python train.py --n_layer=9 --d_model=576 --n_head=9 --n_kv_head=3 --head_dim=96 --d_mlp=2304 --vocab_size=32000 --activation="swiglu" --norm="rmsnorm" --norm_place="pre" --norm_eps=1e-05 --positions="rope" --rope_base=500000.0 --rope_fraction=1.0 --qk_norm=false --attn_scale=0.102 --bias="qkv" --tie_embeddings=true --parallel_block=false --init="trunc" --init_std_qkv=0.032 --init_std_o=0.00617 --init_std_up=0.032 --init_std_down=0.00378 --optimizer="adamw" --lr=0.000531 --lr_mult_qkv=0.4 --beta1=0.9 --beta2=0.99 --lr_head=0.00436 --grad_clip=0.5 --warmup_steps=386 --schedule="wsd" --decay_fraction=0.504 --decay_shape="linear" --final_lr_fraction=0.0 --batch_tokens=[16384, 32768, 49152] --seq_len=1024 --doc_mask=true --z_loss=0.0001 --train_tokens=529700000 --steps=17594 --dataset="wikipedia_en"
MLP neurons of a small language model. Each row is named by its layer, matrix (gate and up: input weights) and neuron, and shows model dimensions 384-575. Each number is 128 + 32 x the weight over its row's rms, rounded and kept within 0 to 255. Numbers have three digits each. A neuron's up and down rows have the sign that makes its largest values positive.
A block is one neuron, or neurons of one layer that tend to fire together. Before each block is what it responds to, as a language model described it from the Wikipedia text at the highest values.

Responds to: Table cell separators
L4.gate122:174050201155147126093218072082172105136174099126115145094035031183091116114124064129151092118092114107072136099108134116109145088167074165144122132118108084106147120071105123130129163072096163154135147158069138055138164137121144077114148047160148081129119128151129147156100151107106117160110109129156117164089160131089117125146083084105152148103136150153102156131103135137129114147181215147141133140142142125179140199143128164153065144185121093144137126120134106142116156139200171102135114056114110129095147141169150132121077157190120130168130176138101142111117156132144138162
L4.up122:116185124149090114104101135132153151098099116163139156140146142142134138164191136099098130090160070140177134181133138179117031121099073083123118051102120106087099083135148126049132127169097058161162132184133128127167195106087102190096098112155131119140121113109156144143131133110163081059202136091169116062142141155104081162097119125128145097070144113124135149162138117157053133148102095098125144133150042102138199129126133141106101106083174151146145111120099090083066101117128175138072095100153084138166116077105140119150134104138112130144153117094170127095126156143162159129
L4.gate160:181122130141128150101143103124122118119177131092131137122118135144114052126127044101062102135090136172085189117141117181175106142088071133098135118108159142093169163103118147114132050142144112112149121101209116112159139108148150099117071084167101113044196144076147127051102172141140153141147137155127084124113088165110169154072118127103130106102168128100050165154059127159151143135139124109085102070104126078106065113184100174151111107167146153146140135155148109146136084145182168109171079146104129175119085084138070157154141074144108127121097150138137145147087121165151132161
L4.up160:105122130120166164181147111096167087082085132123132132104131118119176080134059112044123167051166100121115132079154121166142156117142155070150149055095068071160170138169136136108144164131111156172153122143109202158132173110122150138132127165060128116101146195130128171098182111168130116059142168161149110100101145111087116122135149134133148071100136138153062156151119152146123120141073096072228067166107137104182159128054125051129142133156092114190099119160180122166135126128161144097130079117143140100124123129171137131105163134173108079132111119125136125085126063148149110192
L4.gate444:230153180110119118130092153125090090128055086178192145069120037139136094135159119104135093090133130095136067135085118110126129106126170100150149120146098113127118088172131074158136108124166176170101135129136170123154155102114162131152088151138114062120151179122156139130174105141116145093154141066138121165175161112136111095107129147143169076147077108182072079134091157121148104103147174138147094123091102126120143138144156128117073111174113147154100146099116141135074159069183193084155126089086085169149120111152128124094094186066120138130107101096129175171119142067165189109
L4.up444:147117150168112145094138139103087066159158161181122118147112124186081128127084106145146079161125069111159183103155079137142173061125150176128112180085155072202108204171156146167145181093048164171151129145152157161143114126135147048065123141100058164155104139140127106113136115140116159169113110181152105103104125135152130137147149122145162102161130100186114128120138152126143123137131128121110164130193137156093093124134187126209115156129116190143171156145139075165183086203167104104186095094141121133146092136128138158118104065127095082088161150138124190134123130148130086138
L4.gate449:102161137089104161153123147090101099147159143152185109113132063069127138165077153123113116093106051128143093161146102134114140127137113149079174153120115123079141182124117071108097123138131140119175084087094140109124126073123098131091077145188089142130118144150175090091177185176150115140188175142118135086174063150140105147145098100094107134113164116153188130151083133138082222108143108158163102134085108128094116154157151103156087070087142115171148126039117046145171077169187134186099111147132126108102147116131151175122144095139081105166128114100109146103147154084124122083
L4.up449:119097189138168127155134112159124143140202141149166057145102127130136073120082101115121113092178080114121136149132157159069190153082124108167153074153140111132119140109125120064134079148091090158071116158159104178081126156176096104153150156174131136171139134170111120140127116083170106073141135157103150178144096141120106181119071111164138081174192140164136177053102105099148177103104103105135142108158062125134138087229086057093098199055126157172173149153114166076145199146101147140126115122129115144144162095145107113118152113104136091105137114122134107107145111114166083128
L4.gate477:144137118138097100070119098098063175162130097074138137077120204135158097174154159133148151095131098117141142100109111141160148096085126096124099158168125077104177119120060146103117082101071124157177056106132169144088148206128173145126125073158128141111118152148118093101122129064083102147106126153090073086105127171119092155119100154144156154116088090147144162107094142141108158136161150090113054134112172143145124113150135124072085181110188173168207101096124083164161139128139141130114076104096139067111148116133141147098144076117136175119100157108152141156145091131126098115
L4.up477:076172143117120182163129107198141172122092125088128122081100111215149115108182134123120164120161100100097142137135090103075120103163113149116172089134092096118145106126147196119162105116125167164133080125112131169161071055134163169100144111100143160190145133162139166151130125098144132169083189145160165117161187106161128155167172144132110224093126133118117123095169147134116134176148169105130135170091164129112118142129116087152170138083086111196106145145104120168145166132142153113135145183095171088134046120154164133199124092135124080125143158153131146120132153122182142130
L4.gate496:127099158090145136111155152159184145157159105152098134105098136165097127080114109166110110100109081186130093113142140128110101111176117099134112160133107074142078085093159156163128110174144139075135113086136178188112182111163110071134114132142154072110108147127151146098098166053132099136111167069106129145121171136141163136094097119162106174122105144135153122144089136088136136127169128104103164112131104125151135187054120142179089125127141137135109189085163115129121050152141108112103138154139092164124043122148169168131158164108102123102089119185133121062131152144164128094
L4.up496:117152161101183177119059144134123125119110069126064168119058115115069082165194172159147165093140162111080133157110145102133132115156121129151165116170128137132115139099143064110091133144137157146170101097162143147056132109095135139111115103090060104131113131118075117165208117120182101105129070113096091089127124093130125093104059138147146166186148129132123118180072131136147101118132145116122094151099140097164087097192070141055131143186127141120133175097130147188164085220108148132085161171187125145118098133140127084127096179145116133165163158159127188118109155186172178123
L4.gate707:097094121112111149136146120170157170092170117121111099120085093095155110158132126093129118114159136112132149119175085164109117135128082093134148124110057100107139171109100082184148188119164123110148159143089173174122160129116101117143164169108092087097108148140096142119141094134145100078116101068102147132112175114123123138136112144119187121171089146158180210095136152140150170112155088093133104134152121134155137129161109155090210149108123149160173100145166172134152109150190149152132138098109106171071129106081081125128060147159152090117129110178061130096118119113166148107
L4.up707:110059097129146094149096145111119125148182101035148106076099145117143097190150150080120137100234137123198130144124137152100175095163124094144205109178144111042101159127076145115155180075148069095118100104076144191157104144113141103142099146098114130097166120145061159091120117175144074121137148121115120120133142182092056160116149145128100133143045141134134078116114170124126137082191067176102122084125154103076178105155110123064168137113157090128166129155177145109058086112172092136102135146162115136131181140108105102133153108148122146148125117138129132083168118151108088065
L4.gate751:058143071095173167123161141137164162133126127157141110134157142129145128080120095133144186104142094105103139033170132114095110081086094107135159104144134082148090094120121129145109083149106158119137146204160154125085170091140110131127150165172081074144110066131065129116124138086136077112104176089131108110154176180137111081161069104071118140121105101128074148125119114113117146105203127111157138058099103088154174138185096121148092112199121162123129159142090112128153097157160130151145132094103116137135105123089124183089150130182096164155072137129103134128122120139106115088
L4.up751:137193153158168100156140160112081099044119144078113119154110109131140131127110125178124127076129135093127037146155158133104115096093170128120135108158098143126132112143121144140213092112129126214144174182150125100162085165087115123126068143104076123171122092065102176098123103136113091155091176153103088153114122137122132107181113140175124083141127181121100154101077154122106132120169197094082181140108137121111123114148150137171111068139128124125095125167087137126114145104136106130118114087135145105135130107171134140073040134161125092110107166114175121126158135118130142100

Responds to: Passive participle after be
L6.gate1148:133059153108119091145161059124130122164127160117108102154170111045072107095099069115117140124126136109175112200053142126151126168041121170098109085012145159137135188090074127120116121153096141133157205138179146104202176115088071142139151133129213146098095141123157119059115148165130162145051103120218082123139140131103132091227135101133128110082152067133109112134141081172126053139137128127148166115127116097136176131127112160153137093091119093169116132149128102158106108175098104132128134145129118117129144119153123176133086140142146175073105175145125159108177120140151106101
L6.up1148:079098160125149129097142123168172171130158107064160140181079143117119101136146057122103137139128135134138151156131101121094100162058182160123143102156204145167120161146122141054065161100087121100071159078099157161174153150163126171081107145115145083105103144104108129120092123106120185098171102163156116144139107064078176109116110198156116134092132123095140089130191132163133162108145144143147200103093112122140137140109085081159121093163105121123088150077056154094096122206156101122081138181141076079120093150084129134162116171124101144109189140087124097139113166130114147129

Responds to: Wiki table cell separators
L5.gate176:117089139089136102165164155137096117108117098151133156122129100126073157167155093171122174129141139118140099118147117141135123099101096146150102128070109141154145148108125101133099128121109102125136192149092183118120122089125121116167165194164223129119130084184043122104103081166106093097165176096167156194128118180130136098137104104071092144092088153160112101097074147162126104190155111124183132170073135129177060195168118208167142082124113126164136103087141127115131111149105156157144127086169191123103134057128044166088122174144146139132070156048108159151134153147130117118
L5.up176:130088149113197121160174181176099112144152129146178174109186047143081227141075110165196163148135115149086122088144162173142150126111192166197101110136146115153111094190125198102103106132086131126135209111124136121117147150138104074129183146125094152130111127148169126087141111160088104168132174147110117148127129144155195157113102125096148138108197098141167189163134136124096139179100115087137129154144091119129123142068176113180140163122151239149172178155128157089190156123117085140142107136151079119092106120159118156153104116110126124114125133169135131065146078107121085091
L5.gate195:149086098169098123164144165117133096125120090131128168174094160146121124170105140091064139123142140142205153083172131100119145121140078146089144120121178116141123154145093117149142050156118128129108185102090145124124176200093135087166107140051072097120045136137093110111117077159129115103095129070176084106144118158084111098107102153122139070132197123204114142102153087138109131152150159143173104118157133101147119119148087086130151195069116208090219108173193123105149099097144161079127088120103140111101155125163165154119103110145137144117126131174144124123196131109136123102
L5.up195:137136150177105105161112116100179151165150088125112113047139152134096133135115152103134196139176122124151117186131120154113112092193108124130073100151169119147104115081199121058112114150151118154128149092107135156156172119139026181119110117125120208151105078163158167110132169055106136133137170140142140146108133086155054144102170091119104094031135032073128138147099131138133119162157159095094201128137132145166129078140121096178108130064077098125152143138154114142169130164096143101072156135156085091098133085097170114104153125134113054138107082087136190183192086125136168153
L5.gate394:098140079174114087150163110175106173139177099125133166167126165111082089100184053155073147137152141168113124102196067128173127119071080140172115127159128119171113136115121163118100107123111173133130113175148144167156151169158138088188139138134111130096134171146129071120154181161174151126109151096150202103121152154121109169151119169118128083104110187152100155095128136143135100192176126147181190182166146105156136103124154172140126183131156144087164108136137106075107046090146113079124086118152159060146158101129042131124130146167132113109100157069094131130110092125147161187
L5.up394:129108149199121094154077144147109128129067163119154164137089116146123077130128131149115131166171115160170115103123148100167122119127191103119117119079115150154110140177086161129152117181126120178087085104069175123128140132138154131140154164074086182113136232095137142092113161161189162139101110079155172114135114238120125109079129114163153128088103152142099139152144086138131122104160183094202125148137148105062098098121147174095165148148098144096149165129092130190152103158145152121106096173174147112109112162096140180099125144098112088086149118120070098156156117118081162072
L5.gate1265:156125100189077104129095144164100127132133107052116186114076158188098075125114084187181129143130140111161110085125105158135096096118136180097126098156162144139162145103094110152107108106164149152188181142098157137175180127142143098111100111143101085116115159180139136075136113116149046126104143184124124122158162161098088092141097089127188129094166170142131107150086104164135101149195165140195069099160135057212145160149156153143115105156090151119150073090165130147189138150106180171154100106164120130118163104161088194121124139125133144131106129094061059112149087112154114147
L5.up1265:157088129133134177152134105093165114146113140121144173162153104147087155080153163103189115140163136151120177108112080103174170065134162196055170142104150099116112107117097080150172074101159179120134178088093133134151114127144059159172172141077159079096158093101173121027121061167148186071157083180189084179114153124114131173106117163132118097066119148123122084172129106149087143127163119104084109139162118155130146119107136107140091094113153179171048139125137147100172059165179133105053138093136123155167140078117109125088105117178100153108130076123132116174094134186165141126
L5.gate1597:143129157125096117137133096105096139145093143110143089115134038191112109090103134126122181185077144122062119164108166130123097126118116125120171150085071116157177135140139072158120107136140152102157075178084093139106117112142138115165129173112153109163104145170224122092177136168133080149130160120110140071131148125137098105106143097102189144163129137118123179081147055108125056149142112115097205175123149103158140148107140163151124077180115083133104163158162101144144088141141083051103177157141102087152121128128134160187195123122113127073093176110117153104103125192155118122
L5.up1597:146115152210079077088148123170116101121071117076146111164133099083144086158173174076130079151137148138160141111141129118139110139084110128160151174118065174145151195129129139224142098133144117152147108122105226113198130118057144137117094077151153152117133118132120127103141112130054152093151120141161075138149174133127082139139146114114170118084060130179071156077164180150151148080127143094182155075088139136175188153149135151107068102134158173161127127172096133153148180106156148150141139080102171164146134181170126145154148224152071103169135116139148134109144154136179125167
L5.gate1644:129175097127102096086167072148139091128170115056100119159047107137144123167090088135177146060122143106136115171145123189119100111100151117147138080126159099180138129179171140124142126136115168135087093140133184130140113166082151095076082152135144112097102163063055186130088158114102100106188121089153174156174147174078076059079158152129106126152113145115104104147162137163197157073137147117087235085091138110167128147124131112158125103136168126081145125104154138115148151145169166123140148119139139085090119141037121139167133155149149153109116085085121156109086095113152124093
L5.up1644:185118133091102144178126133116149119132113081171107121171152146081065110173136087155180132157113159135115165131124139155062090086160102152135069129099110108145163182133146130128111101136135153168136135162127142144134065143103134117129132164114105123131115147161201091068109152163162149088114104115143140109092164165180120122172116103116181165161198160127073125154017113132083095133131149131138087096157146139181108147140100144050125141137093130067139138132109087137152087142120151116082088120153158054062179108181067141136123170080116054179093152136090130142146096159159143099
L5.gate1700:111140142132135118093158132121176153084126075197126113098103098130120113138112116125094110138156164116122113084126163132055131091104143049129137148165149175172196177125116096138116146175142171121085107098140107157093133138159090153163091173115145134216105157169116167137122115150104197112126059113090097077103174129144105113119121083090149170073142176132066170114158092131082091145168118142139148105174206088160175093156156091179106140170135145121086157123116121104117176105156132130142103120193113147105121146188174172129117090142131115109116113116179101181089100115129140131
L5.up1700:071097164141168093083118076121132111114097086106097091138117150135105077068135061197083112176138142143160105133117184143123151034124146146049166133138098151165156129120138183171131143121121149128140115134141161213152112148112132176105109134054123106125160100139140126136074164159090068158122170140137136128116076151143160190140100155155140118145122175150116078067113065114111064123104092042184054213134146166146077127138101160141153166094109157072080140162130116179150117108173145087173172064078080103107127133078149126138043128168161119085155155115127113106088136137087124154
L5.gate1825:147180143133113107165193109141107155177198144145141164163168172099128134101168110108130149135095101083151113156098120188167128129069102057123131132147153121124094125171165129104085111110097165131173115067125115132175134128187122114131154173142087139102115106162116120106082152132171084095094114118153109118145160173143139080072120107104124143122097157136136184138094151119187133095180135064113128125114153118152150138120153083144144154130130090178159135098130133110157150109167177112127111129062127143172186109128106141089149147103105119153045121136114102139103085148124099103
L5.up1825:095098137120116135110183092153187092092107137080059149124170096077088156118165124145120089075148127115118099120133155146143128064111075126172191179115174148158131096119123176145136123141134136150106116121139109135153168158095157177163119124081122138159108118096179102102155116181154126149171187073140155131206133144130157134087080143154123131078070133202105104101213129097153106191130111154163095117097193164163103112177120171117116087143140089141115110113144081183181085180180112109134131089153178090118141138139129095146120131099186058140113105132049099108152125085181092123

Responds to: Separators between numeric values
L6.gate1917:133136126109164132154093195089083189096086093158116155068124164092098120107124100141080105109171107141138123085080117084144110065137184147155183096114144182111091124091108101138135149151154112106146116127115210162079128157152099097139103103203092142137163144155138135090148108090109075159115123167148159094140145124141068137142061065152146116161201143192085068078141141135044100135148151175085079122170062103164150122149094163146114128093101097110110127061164102143117148083140144065102143135113117098132140102197119168119112095115096122130111154114115102101190170113094141111
L6.up1917:097186110107094127124112130132105172066128111134111104154111134083133143138156118150038151160125079087132170114115121105080144109157122122123127110074172108124129077096133098114170136183079098131132174140135151119160200136133134094117129138120069126083114079194158113063106112154117089148089184140178154165155157154159107106125118122102160122125118161139108146150152072128137111124148161127106146145118097125138112124144181085106107150033115139142115122006151086130127171102113101103159160073161158125146138107137141106143143116139101183081172134140118167095172142093153134123

Responds to: Passive participle after copula
L5.gate59:135119152051120117135092074151150095086143098170146082106108134107100134100165100143052127114084144189103120147129142086125135126099099129131099125150138195108102143144091075129082083144094115130142109201127157149076140129067103052111113112121097175081088145111072182121193189127195130078144173100198107157145132115153182113138160131126108127111145105139110151073163096145091094145138113101153102153130108118140172145126153159128149180103122115086118081129136072087112117127147120074120124157099131098145135131107151148155195129172185107056076095137103140141145139123164106085
L5.up59:081048148151122071095125099165080127148101151130139135107114135114170142124112129177150120147129159101195172082116098145109130102148134120098153063068148135137100120194122081142147100199153118099178158126083160123186132098087125161145152195126133082092145118145125126113075086104127133147073164042155070080145159153111171106148128068140152139132119118155167102120151143171152124127165115147115123103149064132110159150092120142140121065184129150106160152086166147127132113128107142186100123135150163179111139096110166086103132149088083078137141154170170091123180132152071124131
L5.gate133:127119153144074173106141173100077133076201130116145105074152151080072116139122113124168087119117135118152142099138102110086138100113180152153161093057142094095120148135108056134131180112157101089092198089129145153140095060101106119122117126162112164145116131095047196117154124152126123087143150132134158104133158183147117117117132149111115135079168101145147167139103102166106129069149120054097142080143116101126101114110105191155118154058180088149182093164120173029125138179162138130094093211048120128124071133087148155121142138176135157186100136149164149141090138172080111124
L5.up133:094137101151128198099156139140096156144147134154191149113099136143141127143155163108105118108098066091126104093171121105144132092100162169128130123128121142132081107116135122116167153134142105110126082164091159138080111165103147112115124134103142099104154164135163159147136117098152118138164131091101122086149126103147175114114073106136131110156157103111142148154143167127089163166175108163158158109174155188110197094087076128133138146127138132137203051073039150098088142135129129160119083106190174129156169146103175073073123141124151143093080104148151093140117047149109146100
L5.gate204:144124140089123075081064137170163091113102057099101152094166059130147172084138114131155177143137099111126170116175120136163090081099169121110153127058179119138102143212082157110131137171128184174162179182111116158159182097095113156164071173165107110110139137103122152078107137123134182154204143122112111157146117148099145082202088086080167151185144147124079146100156129231132136131144119121120161119096147086183156096105135096119131162090104130142102111123114179113134133157157112114118077149099159099101162110153187129042100126130138114155135172179095169118149151130059123106
L5.up204:128030076158126129133125111159140146149111125137200085150133105116138122169113133092121140082115072085153155081161135137177118138064160101146133064122091192131089107167078126097162153116063149112145141131166174093097108113201185175142095137080144136138142185095095125148073141127083125090126128200148110101118098082124165081181158177151101097151107120131124098099168184129159173095095136169113130150165125172098166119122205180143147108179111107152122144176160094075090188099099137149127114134119093136114169127098132115079153160110115187173142153147151142147074134153076085118
L5.gate588:064120158113185146117156138145122202124147095128137111133147164141148103159095108155091084136095153169124066079131118158159104128117104172169148100129104140166122152147119143099140136092138108109130140195126202129120168126148185091095090110092102118108066212131072156093125139126117194113118121137183125169140150120161163084192144100114159160107151194109144135154178157142090106144124129123094157132155136149136117179142160112141130138171086113118143083159141127058122162093125109133164144138150159141102134151156123097099114101076154089118061181161139138118143137129141162190
L5.up588:152149077147095176153109144137115116131148152158067018117092096126164103133101101088093109103154105090118127122101106145107210158173141117132166098121080090151151178122142142132048106086085117137098054116127082095076086109113115138166118134125115106115137105057065091133070083068078120160160164172129090125168101136164166152142196153113133101135136124100093062152147171116109163154167113083077068115190037162102139152114122102145118119169136092145120096149116116092135148147069121147133084190108142191122121212135085083146111110121160062138127109150174098134102174126074163074
L5.gate929:095126093085120148104094129180094158149166100157182105102090098122140193141096092122130138136138132105180114180115103138059110145076078151105161193112098133072133082223142115132120128102053149089151098227089160154080142066091145097116146100131097154124128149139110142076124138125111148121149150174146088139167095145122154087142110137128146217144166116150158118143122116190138159076104179112106101068117115122110132182118126119201112127106140091152178113124099141122117158173108132142136139108159145102124160127017105119117161108150121159159141087141127197095128106147090105175
L5.up929:118071091112075171145103124131097105089184150166103135137102172102161159081159109145156154093103118090126138154129123107139082082182170055143121135121152123119120109160147089093114168169157088118148223187126133166111115167104071173135140079112116072086124113106123141107119061091129158129125092112111141120084155109172135134112120112101098137106120123132143144091189164164115156128149119131098131120113119133121143162057172128148149164123156134160118106160167155073133183150142095160137085132060203179163120136144145094089180085173135092114112164077070111117172134108141225174
L5.gate1246:144062143147132121108161193168117092162140111090119127075148094132156099160157123134143131127126078085094157142151130104083112079093128133138166118143117106119091167102144075131159154120106157112166173102133125173124160142064085110113145134163156070079130084138155152082131096086089123140122071093101043159097148122040140118150087115100101221101187156119171142109112131198104140147111165126164124093113088133155200129110147153124113068125131142085156106130202139087115141138152158153075081104106146119124139183045120130130121124187088174170126183152223127121129150131158157177
L5.up1246:137082099104156134152111141157148145139159196123088128158135124143149130125143093087090109126127098140123140146136138148075136155125087175149071153076197152145196120163106150053111160167085076099109120103208049120152120101109127122085176097074160148087026152077087090191157167176135163072144161120147142142110102163125212104110122149134141128084132121069119129133133150127127063129166096083155174112147084154112116107189160120143111161111137110102126183170179130074128117181157152154142123154102104124114037113093182172176118107130069131103110123104126073111126102123127078138
L5.gate1855:105135093111131111147123095097176169124192143064156078067219166130135103138140136136104157086160179091122147068159096091190126149145104142134087171122080128083127152139094088169123157132173126084156144142103133206103118157109054128097165105093074125157126129130154112169162094155135133087182184136089099130101073148130121193101138107165161104141105097129068178109150188161068079145103162141092096136090071088112149060119115147142121179144066118119133144133123134114099159089150126085098105187055178117124063134071128070124134100153152089145095143135165094119189112156137096177
L5.up1855:186134155139123124122113162120078122052160137110126102157156132076075195155113173130101080116110115116135113143078141174054111124125139193101139121119130081062134101157092050157151051143082123128156148183119150189128140130154135107132097132085125111160127094117154113113143108146150136140166099087156107088155094151126161108121122133111137145105082171110190074122167142139144151109154126131128093150108079099101132141118141114130128169130122156111175084099133147138129138121085162173143100182171161133070153100105199021138156144152193111146170086093114139099182101132138149160
L5.gate2284:132094139140148131160157138173172160156158137162093176201105103187093105136130077111127113107110118131105100163180123120165100138097108148107116121158133182155146182190056090151119112115132140133143184138131152109149138102127110086159050129134081095104106179151107148089116167158148183142103126146143092148113147160079208120136124073120100139050198089157131162083126097180143128107095156087130163116146107122126132166136130118152162169110151124140129089147157127087171157145145130122210046114132130136113132154135138157082061134159113122060114168082146124149117082105108075100
L5.up2284:118132139099146107147160113168121100115077202159190156147120130102053130108124046140149121098154092082087113105155110173170077115071169134168110080092163110108081151205113131094156113136049118162094179178139175114186121153102135183135098167120139164122114168137156120087086149143148169119155130145170116139174111113114191067165195148157052165121148072147122150133132117118136108148111090118100161156160111148125174192104166109133152106059129182135146163154144056156169139158074168190104129157093077169168168106123145163096129088052135118177115140130128091116120139105102095133

Responds to: Passive past participles
L4.gate149:173096103115147073137134118191172128121175121131130201213163142185138103114140146102122128129094134171167093161131179196080112145113143074164123171120143137081162135130139134119184094165126112117145148128180211099129109141080152129152058117049079121057154094163131154131124079130140146156135173139139073089148129143117127133143100107135155148070128128116092105119154142180074105142127128147201099088136108148120101167103153192173083174174124167151153114153107133071137173136125123113150069145098123112110154136135143112177133125124078138093090127150114192099094141102116065087
L4.up149:119125126119142055147178077154137201118160124114101101095156155099155098151210132059112146155092133104198130168113114146131134069079162092118160135110094207179175122147134101126128119091087105127108173184103098118144193194101114148097079181109098110080241087177114141090067096133063135123127126152104090136127099057150134126129115091150142058082205128089122148156141103131095186110118137162116126103131127162126180151167099184165122090071148111197151157090141148153166150150077095184129119131068169165124154074128146158115071067161166102178141177136079098125103140140169090107
L4.gate375:132104145120185112138144097200144170119168128146090133104112105145073174096090097154165115084145162103057095117172153142119052106116080145145196116075097154139078182176100081117099165128129141101108144061152147088125157100065128158171079138112070120089172137108098151087110181157102118093105103115146105137164132147184167096138118085125125197097134166128147080176183135164123150117096123140113148120124123150172171149135123162109207133119107166147092097151142130144177111122113130065073108117130125133141118140081185076067152166071102109119117113184168157098132131058086105111
L4.up375:174159183164148169159119148134146121091161144144124089093145081191147118137138143072139146149131146098118123130150151142126130155171133146144070094151180161131113098108104125131073119111138162150092163190143129127108123090140131121165110071126148122139142180147103119094059169123101176050141106092127163119172074175140166135112148172113106116176200108072115186149106074122169133133121111115085136062143128120091121154131103150090138158114092138070118131146202174131150178148105122097089132117081131101094142108108121150145068085087107136153115156141103158132152134167090111107
L4.gate647:149131191057041049112115125112095143138113110102090110114142109138082173090117115116122097117012139131111148158145120195185125099162182146122124093154136150081110137097089037133122123114150184190124137095165117120161145126141075087160158160163105095146159118152113169188153165131149128133154133096099128138115125159099186134149239179120105122129114157109113130172142119140152153172167076118112144167117144080156131137128119134177135101102139116127123144141183160043176107105167137099120072154065100111101101117193115133083098114142177122168097141177128094131146188164181144126
L4.up647:106135141153084108117130159117146111148147106108143101107120091181157133122165143123141094130099165150124143113154139182164129154097088109175156099119192108082136133070136137078085119159118192146117113105112126140146177109132149099154175084126097158081075101116061158139105196122160221084104119155163170070137095156138135143177156119173110117186153170149048138165172151097068090125158143133085128157137120047174112076145131110114121138190115143089105153141172127099113116094139126070129108148115098115129142096118161139179134139113123092106103140162062143128144142116100083104
L4.gate818:112132153086122094082126116184191128116167137209090159155112111144102162178137103100170127135134122171130111112149130149121079155116083144081088141121137152198114147162056090115160193070099172065122126108119161104160175120103185131141017170110099083130170176165078151139142109097136098111110106140177085136154225180119135155174084127127119133093149154120152140131193124148131138121119113103133078113109175089137139158158126163163140156132173169122140142093121098108143126166146059113144072127165149133109101096099072070107115130121115081150115184110109141065086140100097123138
L4.up818:140178119090111171081180130105148124136092096134233152123143112106053112123105134144128157159164108180125147127138133186142113109086142102128174151091179126192171106135163115118141091055111135141109088096148167108125159133125167136176108155128144156199138129125089188145113141112111163113099216146179140120091110181152128168157119126161103107128177118152172114190126136132102106086117166089097152110118151119099140144148155187095087167083148096142150185154122089095126133067118118093098156116125094141115123148115083107106133181101112119123140119158132138124132134167118144126
L4.gate1135:072120120102102161100160162193161108110127136159141146079089153121030127122112125133124125158095066160158110121142140112098153122125142165108086103103151169155171096158109127150105092058099115116144156113128156125124108118127133164118134167147154078043066149127136090110205071166139168082085151218185120098102145105055140131112130108128130200076152177166117091103150122115130124120126157151137131135175100048126141153186098146166140161161125108132170113134145106112107151169163125199110093164143059093118151171143196069141127165099177140076158171158127156128120089129106151133
L4.up1135:153080111103108092113100053197111144103104095096158093087091125135074117096132121131121137090135113114139194202158125192124150110168153137138184113118128136140069127125131111140203073100117146175112165156116102072128165115127138106139108150166158116148166193147142165085158069128112149165142154171185066126122182116169131111128122123104116128113152144132156122062138132138160131168115113132179130085179125086082130151118112125101165080155152149108077122140075088049157159070150117108077097133116156105134119125169088113152103119137112151147144161167140156168175139088104102146
L4.gate1319:143165171134117116126120132108126182144146134205100135127160178133121118151119111206122111126136132168114129144135085099168132094150130124165115168121189130102098158133083019109140157108138149061106169129073129178129111104113080090131095118093133086135103134108132154104135108149137115077167129160138124082129175112101164082111135157187116124174129110072174139135141108164125169137128061133151137129120117137108139087152100120182160079134142118066080142115148063135121150145191124128075111166197111060157090117149169157118106181152115109096085157146127078136084157082118123110
L4.up1319:073069186134117158178151112094147134097125115154135100132200120155072098161170108112148136100141113088124108087079172147085143090166144141121150134131185155097129109137175145124180121121147104130164154138123092157105108132120205191136087162053092094131126124114136195116118112162154142185189126208166117157121146114111112074113093105102159123153157097142144134108191114120143140147109121173140198107138089136115155087127108113140155111127205068101151166199092118124132108156114075179099150110187130136128119092194130090143126180115187128123131130136129093136115161110167127096
L4.gate1772:122092167095132117122115150163090123155164120081122143238171103100122097129121100162116123116095129173087079123150104172146130090155111155115116056137139152114092104134094149115134130094096143146102188170155187116152118166148143161085165097105159103070145154125103125070089144118085109122144137135135146086130119107107110154154121086088171191100094137119118165170180118139153133098169079136122149129104129122139103119154086199171091176111144142168130073141118135107132122084176171076077166180156100130058107124143035167137104087139101082118156099147163136105104118163092114082
L4.up1772:127103181162088133137136093177132091086088122104177109168182111087166093160137125118141124126157123127122123139137059146072175097103145134107155117084074097133120174123085083107137122142120112151163088132127163116175085126220122147086119099102159148112108129140119105130133155126076173111152127120088090100108099158106099149139127154187130119063188157131152163124174113125109171174095136198103129149154128124128114174145074140117174050095151128156106099111146129067172100150104146136073117180109094134156154148078098115107059075097117093167145141100124145060132136132140143106
L4.gate1853:169066115098115121150084095233142114086132143068111073093161113200120085135170121082113179151149105134146107165136096127190077118103091218138130097078134155150165156106106086079139172123092134153161209113124233073125107105135127098131106169098148139080141182125121108138120102115139131139124124149092111152132169175092137135127143080131102139093198105125103128084164123145116121085126150119142106143159111084123172166054080157113155143130179140197126116092162114158168151150116134131130123120119114127128102119146145150154050122132061149099120141157141149130164163115113097105
L4.up1853:127105121099195121189117086163154121065174129136156116123166134113084086142155135112108120181168138130112137128198134107114139157094121081121120094099143102144125127219134058078198123113084113134091164095106034076187127090168139188174105108079144104107104100148113158140135146156135101100107137130114126081049184135123159140124106149129177116145196095100118099158207135151162092121155132187060147165126079105122177137105151102136138140135116097115107139155173151131146183112144160114050131170196144088146118171110164131115100169118077123110125132133172092189062144099094013123